config.yaml
num_hidden_layers: 8
hidden_size: 768
num_attention_heads: 18
num_key_value_heads: 3
head_dim: 64
intermediate_size: 2048
vocab_size: 48597
hidden_act: "swiglu"
norm: "rmsnorm"
norm_place: "pre"
norm_eps: 1e-05
positions: "rope"
rope_theta: 10000.0
rope_fraction: 1.0
qk_norm: true
attn_scale: 0.125
bias: "none"
tie_word_embeddings: false
parallel_block: false
init: "normal"
init_std_qkv: 0.0279
init_std_o: 0.00697
init_std_up: 0.0279
init_std_down: 0.00697
init_out_by_depth: true
optimizer: "muon_variant"
learning_rate: 0.00964
lr_mult_up: 1.47
lr_head: 0.00664
max_grad_norm: 1.0
warmup_steps: 0
schedule: "wsd"
decay_fraction: 1.0
decay_shape: "linear"
final_lr_fraction: 0.0
batch_tokens: 131072
max_seq_len: 1024
doc_mask: true
train_tokens: 1112000000
max_steps: 8484
dataset: "wikipedia_en"
MLP neurons of a small language model. Each row is named by its layer, matrix (gate and up: input weights; down: output weights) and neuron, and shows model dimensions 256-319. Each number is 128 + 24 x the weight over its row's rms, rounded and kept within 0 to 255. A neuron's up and down rows have the sign that makes its largest values positive.
After each neuron's rows, "fires on" lists the tokens most often at its 100 highest values on Wikipedia text that the model never trained on; "fires before" lists the tokens most often just after its 100 highest values on Wikipedia text that the model never trained on.

L4.gate1948 [122 121 106 110 109 138 125 107 119  87 134 142 154 115 154 167 174 167 123 149 120 119 116 120 149 106  88 114 130 135 147 137 113 125  88  84  92 158 164  86 149 109  96 131 134 101 160 170 156 101 148  67 139 124 126 144 123 152  92 148 111  88 140 132]
L4.up1948 [137  87 140  94 182 115 118 140 100 143 132 115 150 151 105 104 142 103 134 154 144 134 128 122 150 102 133 157 180 109 130 171 126 121 148 129 130 120 122 111 134  60  93  97 128 110 123 130 148 118 142  99 147 108 104 142 158 124 149 142 102 104 108 151]
L4.down1948 [134 145 132 137 152 177 159 154 130 115 144 132 150 128 115 115 119 126 133  98 152 146 150 118 154 120 123 167  74 141  77 104 156 128 183 158 134 133 107 149 120 118 148 141 125 106 140 128  75 125 135 155 166  78 130 104 103 175 137 137 177 135 160 144]
fires on: ","
fires before: " "

L4.gate535 [141 135 159 151  77 151 146 108 117 123 113 167 114 127 141 104 120 117 165  82 133  87 120 137 107 133 149 124 117 108 128 129  90 132 142  83 159 134 109 148 128  83 134 152 130 143 160 174 151 144 118 122 142 133 105  78 102 149 123 151 161  91  88 101]
L4.up535 [134 122 185 191 156 150 130 147  97 131  74 140 121 115 130 134 187 119 130 115 127 140 148 153 104 134 114 126 112  97 119 146 130  82 131 124 106 108  88 115 128  73 118 105 119 128 166 143 121 149 132 121 139 117  72 103 120 103 121 102 140 136 125 130]
L4.down535 [118 132 106 143 130 143 109 137 104 107 114 122 133 173 129 108 117 124 126 124 141  97 145 145 123 122 129 130 120 126 148  87 149 143 136 137 141 143 101 123 113 158 129 105 159 131 131 126  58  98 142 113 138 123 119  96 112 137 120 136 100 130 145 118]
fires on: " and", " Party", " of", " following", " to", " after"
fires before: " |", " the", " a"

L4.gate1759 [152 151 157 142 136 138 130 129 117 103 101 101 137 130 137 146 128 130 111 132 164 137 170  85 169 125 139 154 140 156 123 126 110 119 117  88 131 160 139  92  91 133 135 153 126 137 113 155 130  70 157  84 146 169 127 148 136 110 114 157 131 147 131 136]
L4.up1759 [152 123 154 146 121 147 153 126 118 129 120 117 113  82 115 122 107 138 106  81 135 142 154 140 113 119 109 122 137  95 129 171 140 128 112 138 151 142 130 120 158 119 133 130 106 128 140 144 107  82 135 129 144 157 122 130 163 128 104 121 152 127  86 123]
L4.down1759 [127  87 110 124  97 110 160 151 141 116 119 141 135 169 125 135 108 167 119 126 145 125 139 160 126 131 120 126 130 113 111  90 155  96 160 117 119 115 161 150 142 117 114 134 121 157 144 141 119 142 119 167 103 107 148 119 105 124  58  97 165  93 119 132]
fires on: " ", " U", "_{", "\n"
fires before: "2", "1", ".", " the", "|"

L4.gate1635 [123 152 114 119  66 107 146  99 116 121 144 150  98 113  82 119 119 106 139 132 153  86 115 117 128 142 117 121 151 139 154 170 159 121 103 102 159 142 192 125  98 191 124 170 179 142 160 143 131 133 135  73 127 131 135 138 135  83 143 139  96  88 127  91]
L4.up1635 [101 111 143 138  77 133  97 124  98 113 111 101 135  98 122 154 121 112 154 151 142 103 171 112 145 114 135 111 112 114 146 123 135 175  99 102 105 164 116 142 157  86  94 127 112 110 161 147 110 121 100 107 110 113 118 185 121  97 152 146 158 143  79 142]
L4.down1635 [122  87 123 117 133 115 177 159 149 112 184 108 112 131 124 162 114  85 119 150 126 113 121  92 119  87  94 150 141 130 174 104 123 137  86 113 113 125  35 142 157 150 142 144 148 144 149  85 148 119 163 122 129 133 146 148 161 106 107 105 160  89  84  99]
fires on: " "
fires before: "1", "2", "3", "6"

L4.gate1402 [153 119 154 122  84 111 127 153 128 137 101 158 112 171 163 123 136 115 102 131 162 142 137 139 125  95 151 114 133 123  95  98 107 132 130 129 166 150 140 132 157 149 115  98 105 104 151 157 155 116 144  96  96 130 164 175 152 125 144 144 106 107 133 143]
L4.up1402 [124 123 155 132 126 153 113 131  91 148 135 117 139 138 128 153 127 157 152 169 148 170 118 115 116 129 141 121 131 146 117 119 148 161 134 135 161 127 151 157 148 165 174 140 107  60 162 129 107 148 158  84 100 146 134 219 130 165 158 110 115 129 128 138]
L4.down1402 [145  99 142 139 143 126 116 142 130 125 165 114 150 128 144 141 128 126 118 122 137 147  89 131  99  83 144 147 110 140 130 137  80 135 167 153  76  98 164 116 132 108 123 101 130 120 134 141  88 122 120 118 104 151 161 169 119 134 133 142 115 130 116 142]
fires on: ".", " ", " |", " number"
fires before: " ", "1", " |", "2"

L4.gate1020 [116  84 118 122 115 114  91 116 108 104 133 156 135 148 140 130 113 163  94  63  88 133 137 106 159 140  93 121  87  96 111 105 142 143 136 105 112 107 120 167 112 131 123 105 124 117 114 145 108 139 151 157 111 108 122 132  79  83 135 123 102 132 115 135]
L4.up1020 [114 115 115  77 140 131 179 126  75 150 126 147 165  97 143 130  90 135 137 170 159  75  96 133 182  89 122  87 122 141 136 110 116 134  89 116 125 112 153 115 149 146  93  73 127 142 118 108 109 137 130  66 136 128 125 163 122 124 153 116  99  92  73 190]
L4.down1020 [148 122 111 128 159 131 128 143 111 173 164  86 132 111 148 105 137 167 131 166 103 134 118  80 120 132 144  58 123 134 148  62 134 130 182 133 165 154 117 196 118 133 109 123 134 156  89 134  95 156 216 128 108 101 122 174 120 137 159 139 101 105 128 114]
fires on: " "
fires before: "1", "2", "3", "4", "7", "6"

L4.gate747 [108 144 114 132  96 126 137 129  85 118 100 125 142  99 135 142 138 107 170 119 112 106 137 120 157 130  88 154 151 104  82  95 110 139  94 140 108 140 153 149 137 153 121  96 143 180 157 116 154  99 160 121  85 133 134  83 155 158 123 116 132 120 103 142]
L4.up747 [139 105 175 108 152 146 189 142 125 115 119 103 169 117 123 151 134 155 148 127 110 119 146  98 140 112 102 146 130 133 161 150 131 103 122 156 127 106 124 117 118  91 112 155 100 112  77 130 141 137 150 124 137 121  91 152 117 103  78 169 128 119 136 140]
L4.down747 [ 86 129 107 126 108 170  94 177 151 115 112 115 110 105  86 163 100 109 128  64 126  82 124 116 128 109 139 143 152 132 169 143  91 140 143 157 149 143  95 133 147 103 121 131 129 150 114 127  97  47 155 147 178 128  98  66 125 127 110  94 115 151 132 128]
fires on: " ", "2", " World", "1"
fires before: "1", "2", "0", " War"

L4.gate1775 [130  82 134 106 165  88 117 107 127 157 143 112 107 112 142 108 118 107 136 117 129 105 101 178 167 140 142 172 131 122 142 125  90 180 107 103 118 136 153 115 109 125 114 138 105 123 142 146 153 108 119 104 127 162  96 141 130 130 143 119 146 168 117 127]
L4.up1775 [111 121 174 105 150 148 133 122 137 141 152 127 109 167  94 156 140 142 158 148 150 125  86  86 119 178 173 137 121 122 132 165  90 145 141 173 102 129 149 135 135 165  97 135 139 161  92  79  97 117 111 126 114 137 151 125  94 137 138 124  88 124 127 125]
L4.down1775 [129 150 131 147 141 163 116 149 108 136 133 119 150 178 154 124 178 140 129 146 135  97 138 121  85 127 115  97 137 153 127  91 149 130 103 144 140 132 152 157 128 141 140 144 130 125 134 114 142 149 161 144 123 111 123 138 113 111  99  97  92 129 146 102]
fires on: " ", "2", "6", "4", "1", "8"
fires before: "2", "1", "0", "9", "4", "6"

L4.gate1366 [117  76  96 147 104 113 148 119 155 174 114 142 166 152 142 108 118  77  86 121 145 118 147 157 141 100 160 138 141 135 119 125 131 124 133 104 146 127 165 138 170 107 123 127 179 113 168 143 110 111 106 148 123 139 184 157 140 119 141 128 126 133 114 137]
L4.up1366 [115 140 113 135 133 151 167 118 107 181 150 154 148 111 122 164 119  79 129 139 117 185 113 157 159 110 146 125 125 111 124 155 100 124 175 129 115 112 123 165 127 131 116 143 162  76 119  92 172 164 130 120 137  99 134 140 114  62 124 124 132 134 116 130]
L4.down1366 [130 132  94 127 155 129 146 145 152 148 131 119 137 127 180 100 116 114 101 142 119 111 154 128 105  81 106 142 147  77 129  80  93 154 117 148 165 106 124 162 202 167 142 124 126 103 140 134 176 139 162 107 154 135 127 162 151  94 145 148 122 135 119 130]
fires on: " |", ";"
fires before: " W", " L", " D", " |"